config.toml
head_dim = 32
d_mlp = 1280
rope_base = 26300.0
init = "uniform"
init_std_o = 0.0
init_std_up = 0.029
grad_clip = 0.5
batch_tokens = 32768
train_tokens = 466200000
MLP neurons of a small language model. Each row is named by its layer, matrix (up: input weights) and neuron, and shows model dimensions 16-271. Each number is 128 + 24 x the weight over its row's rms, rounded and kept within 0 to 255. Numbers have three digits each.
After each neuron's rows, "fires on" lists the tokens most often at its 100 highest values on Wikipedia text that the model never trained on.

L2.up597:121127122129150107158124200139090130140133090132099118144107109143164156159100138132154158161133188155109095117166134176149133133127127112114111120102150128148120084136108120103121104111136124115099164094105150141128107104143129112140099116126135183144108106106113159128128169135119140114170146102117132085150120130148133127127181128135130118113125093132133151092123094112138145085129139113117120140166083102104107113152174157110150152110089092123140130147110125128088150100149102176144186123076154140088157132131114121115126112102105149151073094155097115162101137118131128129119101083128147104076165124169107097128139110094099126071115106130143097125151122125185161140168142158146120111114107113119173146109154103109182143109151101078128154095142100123105136118139087
fires on: " an", "an", "vi", "ines"

L5.up136:143093086122191069115103135139095107142111104091140099138144109095092131152094116131127153101134091151116166106107128150150129111162165106105143189156137119142161108176144118135099138145147138129123110138075143123122109091137126115111125137106099114155137140112154154100097124138101139088123157161161137180140165142106120150153129130135197130124115116121132148118147087107113104100121153127112140158157084155140134148114106125152139203097138124156146093085128122145128092111147150144147108127125124110126121128099085109138107097128131183103121140095087116129127106113123145147135140134131110112149147139156127159140092111148081076172142140115119142142138110054133139163115157115133147134173130153156115119119152135138155083108171095152130115150128114106097161138121104
fires on: "ti", "si", "ini", "emi", "enti", "/"

L2.up496:124096148154148143158121168085147110157124140152142126144151133106110188143115118128175158128109121141110105142109107136100138126165176130131090133156108145164152130128167126108160116142124172081125192117103153133114116148081179106152142123113116136150116101125131119137105106098133154133130137153153095142140085156096127129125117114135123104124141140129157123156123127149115154118118128084095137160126167135128143140138090120112093123136131133115119147088169114138100147127118136160150170076114115092151161145177167147095122095091129103140135065141080115088142106126136133114129139113143090133138087141120152122088087105122128113064097135122136167118114126145102118157112125149120126098146136128166146152120144103160119186147136084131078115110094133158105125112129128
fires on: "\n\n", "id", "r", " of", " Website"

L5.up1250:124140102070127139162150172106154140133151106137174087132148129178117128150138128134123085134152189124069099118149144112127139123126138113078085154131136125164159137166102155106103123135126158067127162056148131046144103118153126152141138148149121132149119097162136163107128099106122125172063089166103099152152140094134138122115112128095103115121084124130114115133142134159139130135153154127120139164133119122142105115134136130097141134116143142116164126120108107138122104146094104124107086133144119122105139114114092108140201121161160148127140098105127110132111148110160142063086146143153140139147141121127115164190161155095128131101116113135108128113164109117152123084131112127115158088106137153148144118133128106111091110079133136092121130120118155149140127124145138
fires on: " in", " anti", " sequence", " gene", "=", " to"

L2.up922:118114098111154160133153111128130075137123125106134116124168071119130128137112097143123127162134101168141115134101155123095126158119145107142114120167111124143191122084119156168189160135101099135153160092154113107110151104133133101144138124171098126100147136137153124145149148127122111138130112135190138090139137159171136100086127125111141111122120141108137133148164089126150138129134093084176118148149125139150126152182127128118151153157146119108141097113141125148123168132156148117171105175137160153138147151130089113127137157135143122110072136135110097099092142127112106089116149092084073137084151136135091099188108145108131108125093098109129121163060155156150102141135116125102152098149084107168104119123126145099134121116154117141139146128157118088130103101142103
fires on: "c", "ba", "ap", "t", "oci"

L5.up1010:125124126181168148140116128115145078089144155121139107110072112135130129126103145151095148186125089098135087140143146165092145132147111157115141149115111164118142134069118139103115130161104131124122100129081132130147119133101125140085110140078166124151126129152167135145107107121158105097122144134179117119126111108164087139139109131133132118134142088093129110114123147145141138134144134114120122155114080137105120118143127141141169140116073119092141123157178139104115130105134129132115053126125117123134173133110113101121153126163152171111117114137117184130103114141158094166149094099112123180132105105136142090127103134148114162137128096117107138137119127121149146134147099103114135148173146109161184170095121166132181088145144124135132139113151126151134115138123084
fires on: " it", " this", " name", ":", " This", " Total"

L2.up697:136127094146103104147131135132190090116126111116103114145125093115139112172117124126159148099112118106110119115119092134116125134118175130186168156106107120149171121123102140198200171144126148117095084129116132106130136109100135175118138109168127094104076131108132136161123125124118135122145126182146113154148142154114158111113084125141146140115084145123145110116090123114133134093144145071119136112135130117096107121117112110072166115139111152112130098105168143088149069144146163099152147137112134148129149124101129154163082151136149152113099121155131118143106148133162129112111113114145084107120074115122114141097130085106101092106140135140112177127133135145101093176154121142134143080158166139163127125131150151161156155154100109111165160165146151163136118134143148
fires on: "ti", "ci", "ici", "ble"

L5.up905:127121166100119138127118148125137144123118110156108143150118116121141078124170151126117067135132136062146140138129168149100096142139102107102118114120123099132176124132119112162115146139122126088133143136140165137144142129098152120095131154100145143112148127153140142110171116151090135123175127118129143099137150108155150138170089121142082116109146126159129127164128110139166161134158117126181179139100161146123090122141094173107123138126121101134155122092123096154104103162135121127156123151088116114162099155171133128135106137145074108167100131133139088103117175120121125122143124160138139146139070135169173110094118132122098111154136121116139116104123130126156097173147127119126133067113148149155120099118122107102075136144091088158144068153100136150128100132119116
fires on: " I", "V", "R", " Y", "L", " Q"

L2.up876:138132151103129172140148089136150134121126129141134203142132121111164115128129140095147185156142102149137133145079162103146082115083159112127124120136128094142168122147121137131111138128076141133128162104118095141115083162090131128150157128130121122132110135140107136088137120103079095125152119113121137141122134130121128116137173178130118145140142098195145130153103104152157119105129131112101134099149092094110130116109143086079131140126103131146143100127128117108097109121109139161129159072175100138111072109147150118139140128131136121114101094111140132118185148097156162117117136132134157126154149111151159133109134088101147135109117103125168167104105135121191132140189114122107132106117089147162142166123115131113077116142118149143061143163124140100138168155121093
fires on: " his", " her", "'", " its"

L5.up1182:156162077135137139139124141100142188158136067094123123124104112144136103139132151144155132131104150132119132125160113132119157111145074135102125181126145139122156126154095156131132156092133113155129160132167151094108110108113135108107132137111135131121133133142135094177119132150145128118127086167116150112115104088140127174124160167141092120131145113127160153125142111087124159113102131145123097148125176163125116120199142093174114101100176147075107120119107122123145127138142121156166102139126134113110102145106134112158113101144118132154110121114149161122116114129086102145147112100105089090096098135072130160122142119134118129138133143137137172113138128112146139146116161137104138107121143117135182137117122081126146127081167164137120164039177140075149116098121147
fires on: "=", " =", " Total", "se", "xi"

L5.up394:128156162126155142108157131134116141098109122084134153153154095163134090098163126145118139119148149100123107135139121129116153107130151131091173153119157155128163120089096129146113121170088172125103132163168108139105090096129089154078114125137082154118085158170167124125133176116093153108133120123123109123100134123140136097138145163095101113141088147144112173105161142084167124112175089128141119136084074126147090140133135145145121131147176125126119118142135102141121107113145109157148115106112167125110114126099151082077176131109145125163117159155126054132126187115167103150130127123107142136118117132142151121103158127130118111118119154135106120129091138113142145119171126117103131122134102087116140142161120139119140085096115141139158121116097141139111098146147094
fires on: " an", " An", "ev"

L5.up515:149131122131165091095138117096145141113143071150169093110128126110109133137097155143133134115102144093115092143146167155140128087153095127119147190088144116096130153123127151137154077126147165113132133118158151177111148133122143108184156118095138098110137123144170140169176135139147111100114137130146106140147140149139085119110125190069109144125130148118094126124122083099113092141096142132125106140125144108107152121144101134101103189115134089142122108141108157103112129098132116060142133145144139116132175142096118125083118133113077143149117125107139149139136104155140162152154135095110123094127134112150164094121148165135137090124116114153103131159145155097120128128127158129131123172131191119128113155120096113145134121099131116135094126143138090145170139112156147
fires on: " to", "ug", "ed", "'"

L2.up986:141134119171121111140175124100113144110090140177106083145146157112106132104132097111162179098105155147121153117112059154104139138140098133134163109120124144108191100122135148145128090108087139108113093117131090121111121156174129137151116151147118131126121153124110110079155140143146128101076120152096097117160156152143164147131107175099162127129181141123116094125144111143110109152078154106130122117121143149128115117116135139157148125115136118128156111150121152114149117109113124117144091144154097108137120077113122104124101116120122105134148121110134159146154139154128143159161151174114164096134160141139153134147091108109131147112133105123092129157143100097120101115160109158125134175145098113126121172096134113168134099163127109115139165146140086104142152096127116
fires on: "h", "g", "ng", "t", "in"

L5.up196:204113102125130123119131095121172128144152163153171119122122108130144111102133105143130133116146088074122158188141128079117137109135125157138120117078130112095114137144155093113137144118092147115118118140096133106158181122160152128129081073118101141168145134113135100135111110063137160152129153084151128139109118153168104105104136123145121137133143126070152099115141149153159122160134123130102095112155103102101158105078157110151134128155120138141152129125149077117182102095112105148124099100107117114116131094146120122143106178167107170114135144118110129115104172167112151162149126139110167197165146134108128177158122131126113137109131149139164111101099150121159142122132124124078147132119176139145113116141174104116096106104102129160141117127141155126126134134115134
fires on: " as", " Supreme", " New", ")", "ho", "year"

L2.up541:089136112167135121080076101111126109147115120135098135140110144159171131144158109100128157139162149137145146130137141083135123101116167146121134123092132108138155122100106151160124129114165143130104128111143149154099129146128117123124107131124146150098143111124141127123059106131121123130059115102117116127141117143186145125092152173153082122131085181141112153111113147136076131117143137123106159155089123159134106138123133141145158126116113113155162167142132142156136102139138085143120150167108125136132114128137138129151163145123114157158125113162092121120130142116120123170162132098122098128108131078082125146105132143099109129106115139108125127104119086132122165132133165127160099136101111114174117199125128146115135124093071120139134083146178113099139094119119118
fires on: "ta", " an", "in", "name", "ick", " c"

L2.up464:107121079095124075109165094142095110129114088134128128149092184123162134124139146127120132097159096104127133158094133125105116090093107120143108087127102102124123139168119137109134151152142113123150096131133107147134166113152102137131132119145159132158132184145094165121138164108146112148181133153117093169120143113149117101070087104148145121169101144170148136125164151132136140059099125142124131114131107117106164104125138169105117149126177171107124123137112150142123154151145124133172083131149171131130134101139119143153145140122159119165137141124133097111143098186097124095158118162116109169112131123133140096135127112099121108086107148163117124129153090167084115124113149120078144143104110134158160110087081124113133127117105119124099124108087168154093147114151151
fires on: "t", "el", "h", "e", "te", "th"

L2.up401:154176113092121124118091115137111126138130154149132141154120132141155105117075080157140151075117130113136109166118160124148138103078150100117150163165129141140130156142124151158147121142148099137135128100113107099133134157157100141163125091165141121105147132104163122108111129098139138078110161162079165101130144126102142165102137094098153136126126121086155116120108149128140154128136118110151098157158130148105180092115079089149114176127120147139134167150136100085118114125102136099090147138136140135123143127151188147129090126167146153134125129126130144143057188117103133124112131152174123111126139155139093108180133106122123083160135137140093131146142099157161127159097108153154145106116155162186128150113115119143119171107164167070143086125170134103168084110141111
fires on: "s", "ry", "ca", "n", "ite", "iche"

L5.up269:124101148159142134127149149167099138128085103113128127133139134153146107135119124137122128145141158098109149092111151097124114078137109093151133141152132128169123156093101141115130136110153147106135091123170131134139112077117131130117139105139135130145112146135123099133110098179160113143182135161103085140098132113145083114127067086117118122121119096082106121153144115162141099158126132119164088102141111133141122112129143174104122134155194141089131180123157149135141121088143115146137160076143145177119131115118117128108120169144097169167164121101121134152086127112105141140145119145127101135188107139182156143136143144091108148170107157150094113114102097149135164112124085181109123112126132123128120107107137122118090123108084118163131129148110141117119140162139105
fires on: "L", " Sp", "D", " L", "V"

L2.up1038:122067110115183146158171129145126101123120116103133102125139160110136177102139163115130129126142153074130158143094098119129145082142151097158139115127105130077129128121095157138127095105101153098141091140132137166151129125114095148166100135163111136157117118150147116139121102120154134129111116142169114167114115178150074126163092137116178147136107135167146133093081124118167102129166118101142106104103109139143161137099109157148120093142106134132092127131156119092144146108182129142151111164165166138094151092157127155129130088075168137130170112180163154117129085179146144130133141130145166129131147159102134113156130149086127127146128084112160115164124097104108139129116124109105147117114137110119146151153106107129117099173162160137126169158136096108174105108102161
fires on: "ti", "en", "te", " only", " a", "th"

L5.up1035:101096135104142108123134099150185113162110130116122081154150134165138146120138147181163100142146162110120149112151114140141156100120143115139153159105126146143069169156131114173162118141117111076124157108123143127080138116067142127118120092108083104117123100099130088116099121134143142144129168133126151143104134122129120114110201133116168100132110134117128149123126088157152180137112110139093128111132105101129080141156123137138149123131134116130172100147120136133149104112132104129090108096127145140087133117125124135137113169126127151119143162152139082178137102107079146097183134110093116115125100120104124129137161139124106152153148099162140115123154145113147164112133126142163194130108116149139132088146119158107094137119154135134129145136119097101103134186147132
fires on: "-", " in", "ho", " 23"

L2.up12:140112146150138153135120115159129174104113135108104181141114118109094129133120137137087095165114107090148140126115187115153123131091158086120121130111129139088165135124131121132125124137113163134105103152157172154145106120124143128121143143158118148120109104113124140121120099115124107173164131130131130128188063070076123134100093124096182117133160145113163142112088132115088122145083109164111165110074120056087118140148093116117164142135138128131110103166104133113130121122076120143081130093129185138211120153109133084133109127113103121171120180163093157160136138142129141142080137184151113134099142129126112155114143114129126146128152166085135128154151138166133123140111114111131110139139141144105154155163104165137154127124141175100148148139123076092130145104110106
fires on: "l", "re", "e", "ne", "De"

L5.up433:131103118077141108124133133124134135101110115112121122139059118084129188147146149156143121134113153116123100157106141154129151126136098127099150084137088139146136134114111193097088158086167161052196129140148119155156115134171146143084139134152109170165071152166150121126174135135152188113125128116095113133147100148100128133129135137135144142086111153142165106141119151135094129108144158120090150143146111117106113127176120123159150142105149121126117139083129113109118132161147105129144133139160162085128126121089114132145174126114112132117103124136110112127135087102100135142125165165117157149146089102097136127140158100118083126119105125103180136127148112157131116118121088126165132124151131126162140147108119101116120174120147125161103133116108144138140107148122122
fires on: "\n\n", " /", " ="

L2.up629:101113108118116117094157114133091153143132150105141111133151138108191107096113128125162115154132140178126141122077111111157131097151141099168163094086140102138122120136113143145161143100120110108104125157151061127143091091117167148146118187154108076144123139138131119168144188141124095129109139090127131126077080136114129153127124106140104105124117134150138136167167120123170117096118140134140094103142140147122113130132088134152136149136129144132182132139150134148147110139145101100144146106161101104179103146107113080149133139155092121127138106138145121121144127137147116163132085135150165145110116123133175110139154116105097166139150068111101178183135142138137106128145159104130171150119148150109151167100110111140149149140127113126111125138117124156093110103151171
fires on: "-", "'", "n"

L2.up274:096111148130154114136194133143104120118168118097170136109109131096153123115099139087078143114119145154086191123144190132114161131147106120141118173114112145163126104131168146113107142107139101108134124113130129080128144129152163114096112143121134134110151128124158119158143200172143132128127139111137192147127106106171115128112112140150150146111131124125133107132163130131131134139079107115120131145156154128109119108133078123107119103126122142101137098126125124096100143121121141115113073142113138112161076135135186102155207150125089149131129098155132103152155079151109144159129115167111152146111131115161107123089118116109147117128136161127079121116143129112133120152157131173126110127113105063121149143153140137142104153115125143098078090146153106125124117138110097
fires on: "'", "le", "on", "ua"

L5.up1000:122134112086171126161145131122152111149104139152177132142124143150127136151103054181119136090159148163122103113151126146108136112088155122141087131099107129106110143101114153140138164139123109143138123110115143111128091127149152129138133114119109116134123140089131092110157114158102145125159179103091068157093120107146128143106130133125170144162152136090151154157145127153083132171127116126159123124146133144114123119124115189135110121120124140067123149137128100105134180132138138153087118094161098107160130151129112116121106124146137192158140120160140085102105126131094090106150095114144119069124102081133158113158125090125076135158103148102119119155167178141168099143125108113132102130119127120126102105123122138130174140098125110169101126155093135077146129124105116
fires on: " \"", " '", " of"

L5.up829:109155121104164131112080140119123123115161088151095171096128151109100076137149139130140134151098134083144153134106150145138125119156103120104134116126107142127110128118109154155159097107154131126143103173118175095095146101105127129099128142100167151101101136110115117083099137148112087139136130173141114130135116106136124104140123124109164142095142117115101166125094107147088132127097131114146160140132110134134131143163129116113128108106166110130147152116152188095102119175164166125111100060161094128143110130101131115151144102170106122124131140169111151135144109148184120129132167110103161134143143118135111112135102105079099105174139140130156114109162131140101146163106146127123143126105156134122150126135119112086159147136119130110181122137138092152150131135136131
fires on: "=", "si", " =", "ti", "ical"

L5.up382:099144066170135135105110071121133124111141148155184142132150139145095129102167172172170150112116091100100096152144110179131120080135106124143130128123135106124157152110197129129115151135155136089088131109162132124132137133098113120128129127173151132103135139149112128103150090118119111152100125125107093114121077083128143137134106157124111139131188147131117138123163138151128104143101092105134138094144118097123115072166133129078126138170129130112186171146158156114124135083116154167137133156165118126125100154153159110129097153147117151153097088123108143146177099135143122165100122142092121108105137122126142126135132123137136174103077121068139119114101098097132108119115168152132132160108112139133175119129130129148139088151103132122126093133123106158099148122164124
fires on: " n", " Min", "ang", " X", "uc", "N"

L5.up914:116144131150115121131123114215135139136130131133135126104148167143169141110122128115118103143144127084130113111141160099098117138144134093158157129170098109106170138088115165155118113107126133096151142133122119148130109082133129071119117162108125111119120147175107067141149132119137130095086150131157148112124083180164098093147147126118173155142160084134141086150081094138133116131136125124111096152198147165145157112139125138049141144120133151110132136132116133136130097126119141121129133179090086155111085117155135130137148130147122107117162153153106153142136096126143133093084131143130130124092147107160143161164144107142103117145133153082118127104157132109146113124100104077117137154114094128144111146091156139135133112077165119135153107119130094110110118095099142
fires on: "ly", "s", "-", "A", "ero", "9"

L2.up943:129126155109145127115109113149127166113137140133109093154134167101124168119094125113132158098137149099109105171104085130175134119115152144137086118136116109165129107154086142097117130076127099151104160153147069151120155135142141149114120123120108145167148111101133097098133173134151124138100116086120147113122181122083117126153145109086149196114156139113126146085147118107143132133126128125087137122170123171100121136124128200131130148170117152116143134167122148135144145090122148117156116125181139116133147112132119128126087132160126096128133140127107135167149117087124123169094106147118176131135136168114138116151106086123111117146135140068110127072129167112149105096145093097116128142122109153085140104068093095138130180098132123152121096109093156122140136155117172
fires on: "ang", "h", "u", "g", "amo"

L5.up742:116120128096152126107108108159090104178135128124130138140108130134124131111122111122159120135093065062134105114139169098155118153132165172156132105178116105175144114137102124158147130109164097124134161135175130140132121131166175162113109142136127124107150120141184127142121119169123145109102094112124137137172145138152133159143131142139110136119164113152140088138145143131122078104110125113137152128111091149109142157153156114134084109086110123151163188149126095144137108133168155102122132128122037129129132096103121116124121143126153111142119147160096112118109163133131118117136137109174138125125113137114085166112168138104138133148146100109189172108167117096089161120150166097134138134109101110118101130114126128099124126089118106127139154130116098134114129148119101
fires on: " would", " can", " to", " could", " will"

L5.up699:125137126092112096112124146110171097117116103108099131133113071125098126169095109142147147134148125125075106103092133161133141127139153181122105163147133159161123130068113132115145127133136147114080093133130125087156106116095154109145130118131135156149125168130138118098162106152136092143114155132138131162121104135121141132127157136121110127184176113127124101125124116104100111112147174104121113145103118118117125167147160151158172141157150146135068152118144108165082151081139100121133107104103122085113147092129140146137103129117156138109164110135098145137128142145130132152162162146150105115037133146139137116139148127094090119213106137113125141104146166136129135124121126082149088141093130129113171162145098111109092116152126104150143113131118168127140134139141077
fires on: ":", " +", " black"

L2.up80:116113110132143165111143155117130123131138135160103112102135152192127131140125137116131112167139138182124156101115136153111134119152134124133142155143132168125164125100114134111165106143141129124137128138107126194132125140147164134162120169135146136107132124088153142106093111155090143090108178096125136121093080176128096128082080103137128101080153104117136163116156142138145135122153121100105140083078129136132147118179160167113105096155091141157137114101112116087104119111121118142117129129090143159128132117136112098137102128067140096133129140130159167131124162153122118097147157115112136139138117101142148136140104085139152121155168127079109129123132107170173122111101102193091128155147122116124188136120079121109149113088158136100105117169119083093105128155100149
fires on: " |", "it", "za", "od", "f"

L2.up914:091156118113152119154126084099124102136130129107144174158147140091152117137142160107130115124114136132109137137163119132139124124120150146097116166133148118186152142143130168171175138167089111172182138073107168181109121142104126135159156157082122112145128129105139151115132164149148090098125134122072163159101092178106145113148097147090108129105168125174084148105088147109141152139127107101133158108134132142126144118118143093146134174135086093143123117106140153124153143128114178141116075165106130137095114081110101126118106114110136141182161124130111165129136144114150120145136146095120142124144136114119129122105122110118163147172109100131109107121132142150114127169107158093132132136145144123126130138122143114114076114130129132114053151099089105127112172104103154
fires on: "y", "te", " as", "t", " become"

L5.up1264:151137144112136122081112126129123118139140138092125150117153132147112123159112137104161135132107137158119151129153125119137104105126098125120149126119102150147119133125131136144161146091164099121137077077116105140127096163128158120132118162158139153078143121166154096135119123116127108107135137107124122126151095140133112147092175106129135120099114131139126183131106097120109146175130081133111150113117161137112129142112125114117153153132133133148076171095105133099172108140167116168108173102099149198162124118127112108078124126138136125125114106098116125139113115083113138140119135103167140123101151119095118161152168118133128155122095148135125137142091168078102148128150161131104102163108149167141168100101144107184176127167137157153116142118126131097142141170133135
fires on: "18", " sq", "rod", " member", "ort", ":"

L5.up951:123167167156099104137111124151148161131157091115138163141094106076142160097119100116153129106145119147096096151154143107138136142150158116123105118110124112098136143129074151133099142125142110126142148139107136108099154133167190108117092103137118153153143129117123137106125122111154149089127116117155138122146169136166175092125139132090107140103150138152130140144147116109142120130102124116171149114131130084151150134120096121155170129154152135134109109127149158105130091163173143169104157156074153125133117158117104135129109100091105157146142118150162163123158132109118087141127133116089125118132160136125107126127126142192110121097143137116137136112145117180142128111102086126139158054108130069166129097113127137145144078145112130112087095096148165187112104105144135
fires on: "-", " 1", " 3", ":", " 2"

L5.up1074:155121133148164163121094095167146132123076126091112157155125107084123134177096100100121107139112099115133086151115113135132122109101125169111140172131145147133146120165127134112121150137115109102184140124124126133095129134126117135146145131131118114117177132142168135118097082131144146089113103164120143157105126126100128081149138143078135161141087128121162140146131150133132172118157125138142120172127121149076132132120113140075122105133131128130150158181159139131058130135071102130166143112104145127152176144099129124099130130101118115141132139127124090131133148112152154155130156143152076127131133114140055117093159091106114137136145132092130150107117105161125112108128131153155086132191114106191137136096117131131095154164109146125129149148124133136130167138127104
fires on: " not", "t", "hi", " =", "chi", " Pass"

L2.up356:110140122184127107163158149126096155126152133142157120121115100128132164133136153129132131099146124098109117133129161130169149110121105128152101145207112086150129110125138163103088113129127119148082096175122148127145121107105102136137121120157130141141174152126137135112106103125118087155105124116168131130125089140140111159129107073112116115110151137140166155104077156116080096123079143128176118083163096124118134080144099107139137110188123115118131098141118206127121158143125134095124099156100125149125146124106160131129126121105092141149176097115117148103124100161115115140123126155130120139127113128101140147133069098121141122159108102115127123153133082207122124121126104109139089111147144175153125145094095157118136107163141128115141134151120130165125067146149118
fires on: ".", " |", ":", "-", " -"

L2.up146:139126155168148154090102119158162149127115096141130107106141136147135130084149105163146128123156107124107088134136152123197105148170121099143116144108083120116132091131119143139150160157141110149143128115140158126153127140162140126127123116157102143103093124130138130108103123108116109156138093123121108102134176148159121115179134067151154125120081112158107117108112123120131122145133149205181121102141158135168121061127141106124155145121120137128111159114128134147102134156108157170120143140086128150172119113156117170158054145143153106138094130181126144119137110134099152152146119169149119089132107131133151106134154153115154091147156136117105121160106118107132115126137123156181124145140148125108094113136130150138151133119119100129077137103112161133115132139102127
fires on: "on", "n", "ley", "worth", "h"

L2.up700:148134133124116107175091117132162097132144100143146141170128133126103111132102077155109132129105123141120117118122144145125135098154142106165124155181096131098158121118097141136112088105176117095137104106159137122147090113123136121090154124171174128140118162150158144176132119179118129152151112152135152113125095151146092164124135139044165122160133100155116107103104134142150123107113105122131128143114122179088081080145104120127113161148106065133111118118142122078100140140174148159133107111122139127105101104147151123162112096118147135147149109148136119127137157135110124135122143150142113150163133125078130153078123153104107082132206102139121137128161124149117140119121112130089107124161151163131153127147119138190101158105123167099128117106157109131158122135109156
fires on: "s", "ta", "z", "p", "n"

L2.up1008:131171100156140133122142101122149135065143113096159130119124110138153107135102142145094152135126133114134164116136128070093133124105148108105164137140133129108156127114129123150173126092129105145135119101100113169154113122146108160135096100133108111107112142129097119142136121101082150126157139133124116152161130113155156116141156176145086106152134105114078111105160105113159167132135155136123108118141151088176111106149152147091129170126135116095141122098110150141119121133144173142113118162115128118142123066125142115120097110136152073119162126161119170130155089115125130128116124146126077110126143139148081102129133077116138116131136104141127123108125173146134130106124114134161078149153109078138135180141142124132092095102155172096124140163118070147124124118084099
fires on: "te", "y", "ce", "ter"

L2.up542:147141141100141150083141103141126129100110123130117121151166117158116114109110119144102094159140111128127130129111123087143132130088150144140131111115129164122171144163119149119138120122140144113119102151148126119149103137143152142115136142115107124055147145133151168116138168126136127162125113135098144161140108108161160144133140085131124129127149148147083119164096103093082091097086108136086125134120131062116134139149164143131122160125155100142070114157114137106152101134084144146150141108147123137140131120170116132134126147139131148110159139104158172152149115154165124131106160167101140104098144105154127115090129114126144105165120103092081110115151154127161095118111112113105120141105084110139193144102109106173106145097114167100139126127118095170107147130126107
fires on: "'", "’"

L2.up710:085108138078123121104124137107138102106109146133131172146132142062104146124118151121160113151107131143124146155083167154125151145194124123117103144128155142133159112127118110151124126136155134118068162104159091178138102116117159082113115118147141102118133128176135127109083113110104150128165121128158135145136121072168125122146139107060131145119142114150144139156142133101088099121144161147113173104127142126087147093063122134135143084126129141133129134142123158105089132122131164127167112121156139154105108134120161119141136138120152083154133101132104166085149148129171137186108151107109095133128139168112135128134134124127145169118113085104112154140160142125151140134131116155149134130104121129160124144115100098078103114121135150101138121152109087131115140123133087
fires on: " to", "°", ":", " kn", " would", " can"

L2.up389:131127118110127119123136153141099087122130128124101133102131120146108099130075088116144142159141116099129154130152138122143131126136155141150126089157112152096156147105117112085136125163113077125145135083105145123102105133181097124110093125148148157133115114103120094115162121142116119166144105097156132152119121181136135138165141150165130161121098138117118119113127147151132167156133124110175099108132127189139145138160060135151110136139160121128098100142172185103142173091101099105125128147114101163068174102164137143149181070136107090163115108119121135106137113135093131127117151104125089131124161163128116105125133122155104188100065125136162114149159158124118108158140127147138114147138141153155102169103132115131092159134098127179128105120100110143083164125104132
fires on: "–", "ed", "t", "\"", " currently", " by"

L5.up607:134102168162080097127136086119116133134093141161126153155168110092102090126132125107134160145161152172115127177133145142067183162086113108158088136070112153121158136126156100124106123178145073125117126110089122131126132108140139111126097130156094139103133143146142142101104134098140134148155127129140134118153143134140134076096106146128140147128123135157139111111121130109147138103140082061156183163128122105140111136117122136121108096119131132131126153164143154173166080146136136098111121115098085139109105164159132171165176090151110132122110107157128149133126120124129147173132100149153156126142124100134122130173157129114117127107124111130122128145130140119086128192110148087107104135129134070125133144162172108149141126107119109133145119142120086120126123128121159
fires on: " it", " a", " inc", "din", "ly"

L2.up497:130131131174147118128158143148148149129135138115144096121088112137098122154102119120106104078161111122138114151132120145143122126118143091091104198144144157135162089083083153127135103113077123115135162128094133165127129117135131174133146155085124154138096137166141118128076090091078099155085121141143087139113151127124107103135153140122130171126138067145127144163175137152107153131161125113157135088133125124118137127138124115109092126129131161145177103119110140119124177154107086117146115107133125128132082150145160140117085119106120125114153136151147129154149128113151158137141141134143102125147091130138152156133161150157102115111169148076155166168166126100134106098123095080106127127138137087076100157148135103130118138160145173107091093136116110111114189123148111
fires on: "ti", "t", "it", "za", "ster"

L5.up1244:113120114096095106122118092114111141179170140103115117114112133089113096151127149130161092083143101202116115162145121095174120110129147123148092133119115125146114114166122112152156125100142111128120098136122154150121138128134173133134106108122128120146138137093132087138067122140127172130136077148163137139144119130136103119152091067142162130151088136135077180178101125105088114161134154146170133103108136135112110129142143156083166129113131130095104152134143135133145164127115125130145122121119111125118194153128138195162152148115124133160157113124143130153111080124128160157154137185119136125133117099135131126147113126103160101116114150141066130117151107137137150128164124121159123116132118103114108091188123130115100126094136128133109149069102094152137171141130149
fires on: "=", " =", " contract", "ruct"

L2.up178:128130133131118131146125175084157140124160098132164112104104154079157112165121109136104144095119169146149126092163121099164097113121153093179146142078142112142133142134125115140150108116128102149091128145136168122144149123131105146118153163140121124148160136111172134102124100127139131104134148104129118112096141167134169086109164134088103081162154121125133098130122115120121109120155127129117124174149169106185135140119131158132122155131136145148109161142135179085135117120161114060114140125172111141112139138099103108109132158147131127109152117158098153103131132141097111130159108135140111139130157073133147142091125135123079161113127071085125147124133134113139119114152128115108108137075162149125113139151137140134200116137119128119111105166146143126121112105120086
fires on: " of", ":", "ti", "ici", "ter"